config = dict(
    n_layer=14,
    d_model=384,
    n_head=3,
    n_kv_head=3,
    head_dim=128,
    d_mlp=1536,
    vocab_size=2048,
    activation='tanh_gelu',
    norm='layernorm',
    norm_place='pre',
    norm_eps=1e-05,
    positions='learned+rope',
    rope_base=500000.0,
    rope_fraction=1.0,
    qk_norm=False,
    attn_scale=0.0884,
    bias='all',
    tie_embeddings=True,
    parallel_block=False,
    init='normal',
    init_std_qkv=0.0185,
    init_std_o=0.00349,
    init_std_up=0.0185,
    init_std_down=0.00349,
    init_out_by_depth=True,
    optimizer='adamw',
    lr=0.000696,
    beta1=0.9,
    beta2=0.99,
    weight_decay=0.16,
    lr_head=0.0048,
    grad_clip=1.0,
    warmup_steps=321,
    schedule='wsd',
    decay_fraction=1.0,
    decay_shape='sqrt',
    final_lr_fraction=0.0,
    batch_tokens=32768,
    seq_len=1024,
    doc_mask=False,
    train_tokens=496500000,
    steps=15152,
    dataset='wikipedia_en',
)
MLP neurons of a small language model. Each row is named by its layer, matrix (up: input weights) and neuron, and shows model dimensions 272-367. Each number is 50 + 10 x the weight over its row's rms, rounded and kept within 0 to 99.
After each neuron's rows, "fires after" lists the tokens most often just before its 100 highest values on Wikipedia text that the model never trained on.

L11.up862:39 41 48 57 48 49 59 43 63 55 57 55 55 71 50 60 62 57 54 35 45 37 62 33 46 46 56 65 34 58 37 45 47 63 44 58 63 35 54 47 48 65 62 51 61 53 52 41 60 34 42 45 59 27 38 55 58 45 42 46 36 74 42 55 68 35 34 37 38 49 49 49 44 36 47 50 48 56 53 43 58 57 40 42 63 53 41 41 54 42 45 45 46 45 58 47
fires after: " \"", "-", "\n"

L8.up1084:61 36 46 49 54 64 31 62 55 51 70 62 40 53 55 48 61 57 48 63 57 50 59 48 47 50 62 33 58 44 50 76 57 43 54 43 47 39 33 43 39 50 60 35 69 62 63 51 54 42 69 54 57 34 47 53 55 44 44 52 59 47 42 31 49 43 30 55 49 48 61 54 36 48 40 51 61 35 37 53 62 62 60 59 41 52 22 48 59 44 63 44 42 34 53 44
fires after: " ", " the", "ent", "u", " form"

L11.up1489:52 51 60 47 46 42 47 40 51 51 45 56 37 52 71 41 60 34 42 50 65 48 44 56 66 42 36 59 55 83 38 60 45 49 51 48 46 47 64 46 40 57 70 47 59 52 65 41 19 43 62 68 52 45 38 42 72 58 36 52 41 46 31 44 47 43 58 36 46 45 38 60 55 45 33 53 78 54 43 45 46 62 43 52 49 43 59 51 59 62 63 54 49 47 56 44
fires after: " ", " 19", " St"

L5.up1532:45 58 54 55 39 40 63 43 39 53 45 36 59 46 55 57 58 58 56 66 49 49 50 47 59 43 46 48 47 51 48 65 50 55 61 37 60 37 63 59 45 60 63 48 37 41 54 51 48 29 59 60 60 39 52 57 55 61 44 55 71 50 44 51 45 44 57 51 61 49 57 47 53 51 55 40 61 65 52 41 53 60 30 39 27 56 55 60 59 48 51 34 52 52 61 35
fires after: " 19", "20", " the", "\n", "–"

L11.up403:53 66 52 39 61 60 52 31 41 46 56 56 64 49 56 48 47 50 64 53 40 41 42 47 58 46 27 49 55 46 49 61 49 43 62 42 52 60 48 38 43 58 47 52 69 55 50 54 43 37 45 51 34 53 32 45 50 51 49 52 51 36 31 62 60 64 43 46 69 59 53 69 49 52 40 32 81 54 51 69 54 69 39 48 26 72 55 47 45 56 54 52 52 54 56 40
fires after: " |", "ing", " con", "ur"

L5.up1108:44 54 50 62 51 52 36 44 25 54 64 29 56 65 58 42 62 38 47 58 43 44 40 66 49 59 63 61 48 51 37 56 46 68 58 54 62 62 40 45 44 55 46 65 59 59 51 64 36 33 65 47 75 28 33 71 45 51 55 33 38 52 41 70 54 52 40 57 55 48 61 43 52 52 52 35 53 55 63 68 52 53 49 36 35 45 57 56 50 48 52 39 49 59 46 47
fires after: " a", " A", "vi", " Col", "an", " pa"

L5.up1218:35 44 44 45 42 59 30 44 31 62 54 48 43 49 63 47 54 57 44 41 38 44 55 58 48 44 47 52 44 40 43 64 51 61 50 43 53 40 54 61 49 46 51 46 51 43 43 36 32 55 53 45 54 57 52 60 44 43 46 52 34 58 46 43 52 50 58 41 34 49 53 33 38 61 45 50 55 53 49 51 51 64 69 43 27 58 45 54 61 25 43 37 53 46 53 55
fires after: "|", "lo", " New", "l", "ver", " f"

L8.up1380:36 45 54 39 43 28 64 43 47 47 49 51 56 53 51 47 54 42 43 50 41 52 69 49 62 37 49 33 54 62 31 46 49 61 60 48 50 52 57 44 40 63 67 46 44 52 41 50 52 38 46 70 53 45 58 49 61 42 45 55 58 77 38 44 47 39 47 47 51 60 48 46 47 43 59 40 50 56 27 48 62 41 45 44 39 67 48 51 48 48 58 46 51 49 76 51
fires after: " ", " se"

L11.up134:50 54 55 59 58 54 44 52 60 58 54 36 64 58 57 40 54 65 62 36 49 42 46 35 34 32 44 46 38 44 52 33 45 53 36 62 57 27 28 46 72 60 45 44 59 53 56 18 40 32 50 44 52 37 44 49 31 49 46 41 58 47 42 49 49 54 49 40 69 61 66 42 39 53 57 56 54 46 56 61 43 59 60 57 36 39 52 44 49 53 57 35 50 57 66 65
fires after: "s", " St", " sp", "ff", " |", "mp"

L11.up1475:64 73 51 61 60 57 36 60 55 15 42 53 50 54 46 35 52 63 34 48 38 44 60 51 64 37 53 58 47 51 62 61 41 58 42 33 41 42 58 53 52 47 57 52 54 45 37 47 45 53 48 50 63 41 55 49 47 43 47 41 57 49 38 36 49 52 46 49 53 43 38 63 64 47 68 45 44 36 58 39 66 52 44 54 61 62 46 50 67 42 55 50 57 54 60 61
fires after: " pro", "co", "pe", " Pro", " pre"

L11.up416:48 27 58 38 43 41 73 47 52 55 76 45 52 48 40 40 64 42 38 35 51 56 58 44 69 59 54 40 54 52 49 60 54 56 67 56 74 39 39 46 68 51 51 53 58 62 57 45 45 25 55 46 57 54 45 47 65 57 40 55 44 39 57 51 52 48 48 52 51 39 69 49 41 46 51 63 55 46 46 55 62 70 50 67 42 35 46 52 52 46 44 59 37 43 48 46
fires after: "s", " S", "f", "."

L11.up65:60 52 43 61 52 40 59 42 54 33 47 46 55 57 57 47 56 43 28 57 49 74 34 56 59 64 46 41 52 58 37 60 33 50 40 45 60 40 43 37 47 61 46 53 65 60 54 51 56 61 58 57 52 52 63 51 38 51 53 58 62 65 59 21 56 53 25 49 59 53 67 34 47 38 30 51 44 37 52 49 58 56 38 40 44 56 52 51 56 57 42 29 39 49 60 54
fires after: " B", " ", " 18", " b", " Go", "s"

L11.up508:51 53 60 52 54 67 37 39 41 56 65 54 47 60 47 53 69 47 57 47 39 37 52 40 42 39 49 27 38 85 41 39 48 65 50 45 48 42 45 45 19 43 43 41 55 41 47 41 55 60 57 48 67 47 64 48 44 60 40 29 44 49 42 40 54 35 43 49 50 34 52 60 43 44 64 44 42 34 59 44 52 47 45 52 40 55 57 40 48 55 53 53 50 58 52 45
fires after: " |", " ", "%", "-", "|"

L5.up695:34 44 53 61 45 39 56 29 41 67 39 50 35 44 42 55 43 45 57 34 52 26 54 47 58 41 49 42 55 48 32 57 55 46 43 47 62 39 45 52 53 48 59 68 54 56 54 38 62 50 68 74 48 59 37 42 52 52 57 56 49 45 25 65 28 44 56 40 63 55 56 70 55 49 48 39 44 45 41 55 61 44 63 61 47 58 35 31 55 53 29 46 56 51 51 49
fires after: ".", "st", " Bro", " N", " E", "n"

L11.up707:48 63 59 56 35 52 48 42 56 41 53 28 44 48 66 69 58 40 52 43 51 48 39 49 48 47 58 33 57 45 61 62 38 41 44 46 67 48 57 41 66 53 52 71 64 45 44 39 59 51 43 54 54 54 40 61 47 58 42 67 60 52 36 41 49 32 51 38 46 42 42 51 52 24 43 41 61 56 46 78 36 37 59 51 56 46 34 41 37 34 47 31 65 57 58 45
fires after: "s", "p", "-", " Re", "app", "re"

L5.up1385:55 54 50 45 46 61 42 40 61 77 42 55 40 47 53 43 52 51 51 51 58 44 49 60 47 46 41 41 58 54 33 53 46 60 63 44 59 33 63 49 51 48 43 41 49 56 64 42 18 44 60 59 53 49 43 60 50 35 42 34 38 41 33 51 37 40 49 50 57 56 61 43 36 40 61 41 52 49 52 35 59 59 59 45 46 59 62 45 52 44 48 55 33 59 67 52
fires after: "\n", "l", " No", " (", "ol", " A"

L8.up542:54 62 43 37 42 60 54 28 38 51 46 40 66 58 56 54 43 53 39 61 52 44 41 47 42 48 42 61 48 37 66 66 35 53 57 46 60 46 21 29 40 44 35 50 62 40 77 47 50 38 45 47 50 47 38 64 50 39 50 51 47 49 49 52 35 51 39 47 50 33 62 51 49 54 52 56 49 57 50 44 60 59 35 46 48 50 68 38 74 62 49 46 27 46 41 29
fires after: ",", " |", " the", " sp", "li"

L11.up836:53 56 44 39 30 46 63 42 51 49 52 36 53 38 43 40 36 44 46 47 42 33 55 42 53 56 48 48 39 44 49 47 50 27 39 53 51 51 59 31 51 44 60 60 66 48 49 53 38 39 60 65 52 50 68 59 59 54 32 60 43 52 35 44 43 52 52 67 66 54 57 61 44 34 53 65 65 57 44 58 57 69 44 51 63 57 70 38 65 40 40 60 55 25 65 35
fires after: " |", " W", " Mu"

L11.up705:34 52 47 55 44 52 53 54 51 72 49 32 73 47 38 67 51 56 38 47 38 43 49 51 66 57 49 44 30 41 47 58 34 54 55 59 60 46 65 43 46 55 55 58 59 49 55 44 57 48 52 57 58 45 68 54 49 42 36 44 41 46 53 27 46 57 55 55 46 42 57 56 57 51 68 37 63 52 70 49 47 62 36 67 71 56 55 44 44 49 27 49 38 64 43 37
fires after: " ", " ca", "lo", "cu", "bu"

L11.up854:55 47 46 64 38 55 36 46 51 32 41 45 27 56 35 45 57 52 39 63 33 36 61 52 69 53 50 59 47 47 70 44 46 52 51 37 56 49 49 51 56 58 41 64 50 36 53 27 63 51 56 54 57 36 41 65 47 50 39 42 62 42 56 52 46 56 54 52 51 51 60 48 36 41 48 67 67 60 66 41 54 54 52 66 48 44 42 63 70 48 42 56 35 48 39 32
fires after: ":", "or", "er", "s", "ar"

L6.up904:40 48 51 64 51 59 48 51 51 55 36 68 56 40 48 37 61 55 53 46 42 56 51 42 46 41 45 75 52 48 52 58 40 46 52 26 78 37 57 58 47 46 34 48 49 52 66 66 62 56 50 78 52 52 44 27 33 62 42 44 39 43 38 41 56 31 67 44 45 53 62 43 44 58 38 38 51 46 53 50 54 58 36 72 37 62 55 58 44 34 46 44 48 47 59 74
fires after: "u", "y", "th", "ur", "i", "k"

L11.up876:67 33 31 43 63 45 38 38 31 43 57 44 54 34 64 44 49 48 51 55 45 60 62 38 58 57 39 36 59 62 45 59 46 66 63 45 40 45 30 43 57 51 56 61 48 47 58 47 46 46 68 50 59 41 45 40 56 47 37 36 55 46 59 45 51 59 36 61 60 51 42 28 58 29 46 48 50 55 59 72 58 58 60 40 57 46 76 52 48 50 61 56 39 45 55 24
fires after: " ", " de", " su", "-", " on", " in"

L11.up1532:39 46 60 27 41 61 47 47 47 52 54 46 62 46 38 51 47 37 77 55 63 39 42 49 59 25 37 23 39 51 62 38 47 69 69 50 40 54 45 57 64 59 60 57 46 35 59 49 31 48 47 46 50 48 51 61 54 65 46 40 58 44 28 68 51 54 55 56 47 44 47 66 52 54 77 37 57 45 45 55 65 43 56 44 45 60 58 31 64 44 62 58 53 49 56 43
fires after: "|", " |", " (", ".", " (1"

L8.up1102:50 47 36 51 44 34 58 49 62 56 41 37 64 39 66 62 42 53 47 38 66 46 52 48 50 23 55 49 62 48 45 51 40 74 59 63 44 53 36 51 38 57 47 51 48 54 25 68 63 26 43 60 71 39 49 43 47 63 54 28 51 62 68 46 58 43 56 50 49 40 57 50 52 55 43 55 68 53 43 63 63 53 46 47 40 68 44 42 57 42 52 59 29 46 62 58
fires after: " ", " 1", " 2", " |", " 7", ")"

L5.up768:52 32 44 40 51 51 40 61 39 70 65 40 60 54 43 33 60 49 46 53 41 50 69 63 49 63 53 46 47 52 47 46 44 68 69 48 54 60 49 53 47 42 43 37 40 50 67 60 48 41 58 51 56 48 44 54 55 40 49 42 40 33 57 49 33 59 31 38 59 54 54 51 22 53 73 62 65 41 66 38 77 38 36 47 31 50 38 64 62 39 38 55 51 47 42 64
fires after: " the", ".", " tr", " ", " p", " comp"

L11.up1499:33 56 51 47 45 61 56 44 43 52 59 40 65 44 56 61 29 45 53 55 41 56 42 51 60 54 67 42 29 48 38 53 61 47 62 52 56 61 37 61 68 41 64 64 56 37 63 45 44 54 58 65 42 29 69 58 37 51 42 63 46 67 59 46 58 42 61 61 39 36 41 66 51 51 56 61 47 47 47 43 58 62 50 73 50 56 68 40 34 45 50 27 42 47 50 60
fires after: " ", " |", " (", "|", "\""

L11.up1229:39 49 39 57 50 57 52 58 45 43 62 60 50 64 40 54 42 71 42 46 54 57 56 31 58 53 46 43 59 50 57 54 46 52 60 38 67 36 34 49 35 74 44 55 48 49 44 45 47 57 78 46 67 31 42 60 41 66 36 40 60 54 55 63 47 47 50 60 46 49 58 46 54 51 54 48 62 60 55 78 58 48 39 61 59 62 46 53 51 30 36 52 32 48 46 59
fires after: " comp", "po", "p", "mp", "s", "e"

L5.up525:50 37 65 44 50 54 51 62 40 45 56 50 46 55 59 33 69 54 48 54 52 49 52 34 67 42 55 53 51 64 43 32 48 57 40 40 44 60 57 44 50 49 53 52 48 52 64 48 47 59 66 59 61 57 59 57 34 51 37 34 63 51 41 54 48 57 34 53 56 51 47 56 60 35 30 33 70 47 39 43 56 49 39 30 39 53 66 48 63 50 63 26 63 62 56 51
fires after: " the", " a", "re", "s", " The"

L11.up1052:66 49 61 42 50 37 59 51 64 66 66 43 56 49 58 44 52 75 33 56 55 55 46 44 43 51 65 40 53 43 53 43 50 60 58 54 56 42 61 50 55 66 43 63 59 52 51 51 45 33 56 55 52 48 39 42 48 28 45 57 36 64 33 58 56 46 35 40 64 29 38 57 57 51 60 49 66 77 45 49 32 42 35 32 56 46 66 40 64 53 69 47 54 55 66 45
fires after: " |", ",", " G", "."

L6.up962:38 30 58 44 23 62 48 51 49 47 74 45 48 45 44 52 63 67 50 40 52 45 41 45 66 30 45 53 47 73 63 73 46 66 65 22 50 40 48 42 49 56 65 44 48 46 65 43 48 40 61 53 50 47 56 55 65 57 59 48 70 56 39 63 46 36 56 53 52 49 50 44 58 42 31 33 58 51 48 55 61 53 34 41 26 52 60 38 56 40 59 46 36 54 48 54
fires after: " 19", " United", " the", "-", "ine"

L11.up1051:53 31 53 28 51 66 48 35 44 49 37 34 57 67 59 65 51 55 57 44 33 45 66 57 62 58 61 42 40 48 30 48 55 42 54 66 46 53 43 73 58 44 43 46 45 40 63 43 48 40 56 71 66 54 57 49 52 47 23 63 61 56 51 42 50 47 45 65 50 51 49 55 44 37 70 54 59 26 44 47 61 43 52 50 49 43 71 52 60 38 42 38 48 41 59 39
fires after: " in", " a", " New", " B", " ", " In"

L8.up550:36 61 51 42 44 57 34 80 49 66 36 46 45 38 41 61 68 67 44 53 48 32 46 67 57 40 65 64 54 51 45 45 48 44 47 50 63 56 55 54 47 54 51 88 50 48 37 53 56 58 64 63 62 29 48 45 44 66 44 61 54 42 63 38 60 50 46 52 50 44 51 54 44 48 58 55 54 50 53 52 47 64 44 36 60 67 59 43 48 49 38 47 54 55 48 56
fires after: " the", "-", " a", " an", "H", " The"

L5.up1374:42 59 58 63 39 47 61 56 43 62 45 66 51 55 54 59 38 56 44 52 43 48 41 59 39 61 41 47 29 57 44 65 43 45 59 46 47 44 60 27 52 41 57 49 64 35 48 58 54 38 30 62 53 35 41 67 63 48 40 48 32 32 43 47 65 52 59 47 40 40 47 48 24 37 36 57 44 52 67 45 49 42 50 45 42 53 59 52 53 36 51 37 44 65 44 46
fires after: "ra", "u", "per", "i", "r", " New"

L11.up588:53 56 41 61 49 43 52 26 46 55 41 46 36 61 43 49 46 47 38 47 51 37 60 63 62 60 41 49 47 52 33 57 47 36 41 53 56 44 61 61 44 57 48 41 43 54 58 37 55 66 61 62 57 46 50 55 66 47 32 44 37 66 54 58 37 52 42 38 39 66 51 41 48 54 56 54 65 58 40 57 53 55 50 40 53 61 51 59 48 52 54 44 62 49 57 50
fires after: " ", " H", " |", " was", "W", " had"

L6.up424:35 52 53 30 39 37 48 42 60 44 43 40 47 75 54 68 41 55 64 69 46 56 62 68 53 43 50 60 47 48 39 76 33 68 53 47 51 41 60 54 44 52 63 48 49 51 61 38 44 42 43 52 58 59 47 49 60 42 45 50 37 44 59 53 61 59 48 46 56 50 44 39 42 31 59 48 48 32 48 57 45 58 36 60 29 65 66 56 58 60 31 52 48 49 64 49
fires after: "c", "|", "t"

L11.up466:47 48 51 48 72 67 42 51 49 52 41 61 55 42 64 41 56 57 61 42 58 48 70 42 61 38 59 39 52 62 42 46 53 66 53 53 43 31 40 28 52 32 58 57 41 53 46 46 31 45 63 47 38 34 57 44 51 53 41 35 61 48 54 49 47 60 45 60 42 57 59 49 66 58 40 46 42 47 39 45 47 51 59 40 34 39 64 39 63 44 63 36 35 43 53 39
fires after: " |", "|", " the", ";", " Mi"

L11.up781:56 50 34 55 62 37 55 59 32 64 57 59 37 50 48 33 39 52 36 45 64 33 50 63 41 33 51 43 42 45 36 62 44 47 60 53 46 44 40 45 67 45 57 57 48 40 50 59 42 48 74 48 59 49 46 49 72 60 45 41 50 43 72 49 51 56 39 59 63 47 55 50 53 35 55 42 61 44 61 40 52 54 52 61 46 56 61 21 55 47 67 39 74 56 66 59
fires after: " ", " a", "c", " A", " D"

L11.up1316:47 52 49 53 57 48 48 23 40 37 47 53 51 80 44 57 46 69 56 54 29 46 49 56 48 42 41 52 55 47 40 58 56 38 63 39 46 55 36 48 28 76 63 56 53 65 64 50 41 57 46 59 58 48 45 50 59 40 28 36 47 36 41 56 55 67 57 47 48 47 49 48 53 50 50 55 53 55 54 62 51 65 53 53 43 53 45 51 56 51 48 48 51 46 39 36
fires after: " re", "s", " f", " dis", " ex", " F"

L11.up1279:54 37 57 58 38 62 44 41 31 45 50 46 58 41 63 38 49 69 43 54 31 38 52 48 64 50 57 36 50 68 26 45 59 30 62 66 50 45 45 42 52 41 54 46 60 51 56 55 50 52 66 56 56 37 67 65 42 68 47 41 37 62 58 34 44 47 55 68 46 47 54 46 49 53 55 33 63 49 54 52 68 44 48 72 65 63 48 46 50 54 44 43 46 60 48 49
fires after: ".", " ", " at", " a"

L11.up622:37 66 69 65 49 74 46 37 60 51 39 46 63 67 58 45 58 52 69 53 49 46 61 52 73 44 54 41 61 51 48 36 38 54 58 37 46 49 59 68 41 55 50 54 47 56 49 39 62 49 44 61 52 35 43 41 48 43 40 50 43 54 55 42 51 49 52 46 46 45 52 56 48 42 66 45 59 47 54 63 49 53 43 64 54 49 41 56 34 41 45 27 38 56 50 69
fires after: " ", " as", "=="

L5.up1065:41 45 56 32 49 60 52 36 56 34 62 48 56 47 57 44 62 61 49 54 60 47 53 66 60 44 61 34 57 64 36 55 50 69 57 35 58 52 50 58 47 60 52 53 33 56 55 34 46 45 47 41 57 45 38 61 50 59 51 55 64 57 62 52 36 38 64 45 45 48 53 24 45 42 46 34 65 68 52 54 49 44 49 38 41 50 49 56 57 41 55 40 50 43 65 50
fires after: " the", " his", " a", " is", " The"

L5.up810:39 52 43 60 47 72 51 41 50 48 51 56 72 33 53 59 50 64 54 42 62 45 54 32 70 52 35 55 63 51 60 63 41 53 47 62 61 46 44 27 67 63 54 47 50 65 51 50 40 41 65 57 38 32 42 44 51 67 34 45 41 64 44 49 51 45 32 58 67 60 51 41 52 53 45 54 63 60 50 54 50 56 45 54 54 59 46 47 57 69 55 56 46 46 44 58
fires after: "n", "ne", "an", "al", "et", "vi"

L6.up199:41 44 49 50 41 56 60 53 56 57 71 59 51 43 69 43 71 48 45 42 32 66 75 46 66 58 65 32 56 73 44 61 46 65 56 56 40 67 69 61 50 47 42 36 50 35 60 21 47 53 64 53 42 50 61 49 48 35 38 59 56 54 44 70 48 49 56 66 53 54 59 48 73 49 52 43 54 59 58 54 57 55 46 36 39 47 48 46 53 36 53 42 47 37 60 45
fires after: " be", "|", " the", "-", " 19"

L5.up192:56 67 47 61 50 51 59 52 54 49 38 42 47 46 48 63 55 53 49 61 38 31 38 45 52 44 56 51 35 48 48 67 52 51 53 63 48 42 55 54 43 66 67 77 50 54 30 36 28 48 57 47 34 45 63 59 49 45 45 44 47 55 58 57 59 50 49 36 53 42 42 39 60 49 35 49 66 46 50 54 48 59 56 47 54 52 44 63 55 36 34 46 58 39 60 40
fires after: "n", "gra", "om", " f", " St", "."

L11.up1448:43 47 54 55 56 51 49 61 51 42 57 56 53 49 51 43 46 58 48 60 34 46 47 41 57 30 69 56 46 50 47 74 46 56 43 45 58 38 37 48 75 63 52 64 48 57 48 39 50 62 41 46 80 53 67 60 60 60 52 57 55 49 49 55 64 47 59 54 63 59 53 52 61 56 34 43 63 42 60 53 71 61 45 35 41 46 49 39 82 48 44 52 35 55 53 47
fires after: "s", "c", "bor", " st", "n"

L5.up576:49 48 61 42 46 52 51 27 44 53 68 55 49 61 60 51 57 63 45 61 52 42 53 43 44 60 44 64 40 43 44 45 40 53 59 53 46 41 69 42 58 48 47 54 57 51 47 41 31 40 66 46 58 32 33 71 38 35 47 37 46 50 45 48 49 44 52 43 46 38 55 25 63 56 46 50 65 73 70 47 53 57 48 24 47 36 53 50 60 38 39 40 55 45 65 69
fires after: ".", ",", " where", "S"

L11.up499:36 41 46 49 55 58 52 27 36 64 41 57 56 61 67 67 68 60 58 58 38 56 50 44 53 56 43 31 45 51 52 39 48 48 44 69 43 44 55 63 52 57 54 37 63 64 48 40 46 53 53 71 39 29 35 52 43 54 34 53 51 54 57 35 38 57 62 59 44 65 57 50 42 66 40 53 57 70 42 54 53 52 45 63 44 57 41 51 60 35 54 49 57 42 62 54
fires after: " ", "t", "ch", "et", "ne", "-"

L11.up504:62 66 44 66 34 51 52 51 42 47 61 58 49 51 38 68 44 41 46 47 63 46 64 36 52 54 36 46 67 63 57 69 35 48 74 61 49 57 39 59 67 51 55 59 53 77 51 40 61 43 42 45 55 45 42 41 56 53 38 49 35 53 39 50 54 60 37 35 46 42 50 52 62 42 40 42 68 68 36 71 55 55 56 69 43 57 54 45 56 35 45 50 40 49 41 28
fires after: " ", " co", " re", " f", ")", "°"

L11.up254:43 59 64 77 53 43 52 45 62 28 60 61 48 49 42 50 69 46 47 58 54 39 42 58 44 59 62 56 56 39 55 50 40 49 64 37 74 48 43 55 54 55 52 51 57 51 35 41 55 74 51 58 48 58 31 48 54 66 42 45 58 55 46 61 38 66 68 47 47 40 68 36 54 50 42 67 68 41 70 55 49 72 46 56 33 59 38 56 52 57 39 38 46 48 43 75
fires after: "s", "ur", "er", "ver"

L6.up1211:33 40 56 33 61 43 50 34 48 62 51 64 45 61 50 51 52 64 72 51 56 42 50 40 45 35 58 44 41 40 47 57 44 64 58 61 50 25 40 48 51 42 48 57 59 65 50 42 39 54 44 69 33 53 54 53 57 45 40 44 45 58 39 52 35 41 49 46 61 47 46 39 44 51 57 49 56 50 50 56 41 46 40 55 36 71 69 54 55 58 51 40 29 43 69 53
fires after: "|", "um", " (", "'", "C"

L11.up214:53 54 59 61 31 62 58 67 47 42 42 50 50 39 70 50 25 45 34 51 52 47 54 40 62 60 44 34 49 48 46 42 35 65 60 53 62 29 54 30 51 56 43 64 50 70 51 47 51 66 53 47 55 50 37 49 49 56 41 40 30 56 46 37 53 35 47 56 65 44 57 50 25 45 43 24 47 50 49 55 53 73 49 60 52 56 72 50 63 57 36 46 40 56 40 70
fires after: " b", " B", " sub", " p", "p", "b"

L11.up1156:30 45 59 55 45 53 36 53 49 55 52 57 42 54 46 48 62 32 41 43 54 44 52 43 39 44 53 49 32 48 55 47 44 52 72 59 73 56 25 39 66 51 67 58 56 70 48 53 55 35 60 70 49 42 42 43 51 47 44 49 61 46 46 41 64 60 49 51 53 50 54 53 39 55 50 63 64 53 47 44 47 46 54 53 45 49 60 37 46 49 57 50 39 58 51 43
fires after: " ", " re", "s", " sp", " st"

L11.up216:35 61 33 67 51 60 47 41 46 36 44 65 54 72 51 52 47 52 50 40 41 44 60 51 40 56 51 70 48 48 60 57 36 60 62 65 47 53 61 40 48 55 60 61 42 61 48 26 50 56 49 53 46 39 49 55 61 54 42 50 56 44 50 55 57 46 54 63 59 51 50 40 36 46 61 50 47 47 63 39 49 56 38 46 56 74 45 50 57 46 46 55 51 42 38 55
fires after: "cc", "en", "n", "an", " a", " an"

L11.up379:45 51 49 42 53 75 50 60 65 72 50 38 59 70 39 49 57 51 26 64 54 44 54 39 51 59 68 33 50 55 60 51 44 54 50 45 60 39 46 46 47 58 54 51 74 46 35 31 48 45 48 66 51 39 58 41 29 46 40 48 51 52 57 55 78 69 47 45 50 50 64 40 34 38 64 53 63 59 70 42 52 58 28 41 40 63 36 41 49 46 55 51 50 46 51 57
fires after: " ", " the", " The", "fe", " mi"

L11.up333:51 51 47 45 43 59 57 63 62 48 50 55 28 44 53 64 64 49 56 60 53 52 55 52 43 63 50 30 49 31 46 43 46 72 64 42 61 47 47 39 46 49 61 50 63 52 53 33 57 74 55 46 51 48 44 43 32 69 42 50 49 54 30 49 42 46 44 57 53 55 50 52 36 58 52 50 45 39 44 58 39 72 33 55 58 48 41 43 44 44 56 45 52 47 61 65
fires after: "\n", "|", "-", "s", " was"

L5.up1077:64 45 59 66 42 62 49 44 44 47 65 48 59 36 51 59 56 28 47 52 57 56 54 48 48 51 42 45 33 48 48 43 44 58 70 54 50 51 70 44 74 60 37 37 65 59 50 35 47 30 53 51 40 40 49 66 46 51 41 54 41 55 54 63 53 56 61 56 50 49 55 47 45 44 51 55 46 57 54 44 44 58 36 58 32 43 84 38 43 40 68 47 31 44 64 46
fires after: "\n", " (", "D", " mi", "ur"

L6.up1210:57 65 52 61 50 54 61 40 53 46 46 46 60 39 60 53 63 55 57 45 24 53 52 60 60 41 42 34 42 59 33 64 37 70 57 39 59 52 55 65 58 69 70 46 35 48 45 54 51 45 33 69 47 59 59 47 55 46 47 49 66 69 70 56 57 49 34 51 61 43 51 55 43 47 56 58 61 38 54 46 64 55 31 58 52 65 38 49 65 58 29 43 49 56 66 66
fires after: "s", "c", "per", "ri", " E", "li"

L11.up165:53 51 49 54 52 54 42 63 55 35 47 38 53 57 62 47 61 60 45 44 48 46 48 37 53 55 58 41 37 49 43 42 49 63 57 70 63 60 50 40 47 49 63 69 63 69 50 62 57 57 52 54 60 44 58 60 45 62 46 34 37 57 50 51 65 60 48 53 44 41 52 43 48 52 45 47 59 51 46 46 54 47 44 36 62 56 55 71 40 51 57 48 46 30 54 47
fires after: " ", " he", " He"

L6.up1060:49 46 58 60 66 50 53 46 44 32 45 59 52 54 40 50 57 81 53 48 22 50 27 54 43 45 61 68 64 47 59 58 41 56 48 43 48 34 56 39 43 43 67 61 34 53 50 47 49 61 32 43 48 65 52 56 65 74 45 47 41 53 50 65 56 45 44 65 54 53 54 50 49 35 43 40 46 54 34 49 66 76 58 51 33 43 48 54 58 43 37 37 39 32 38 45
fires after: "er", "c", "e", "iv", "r"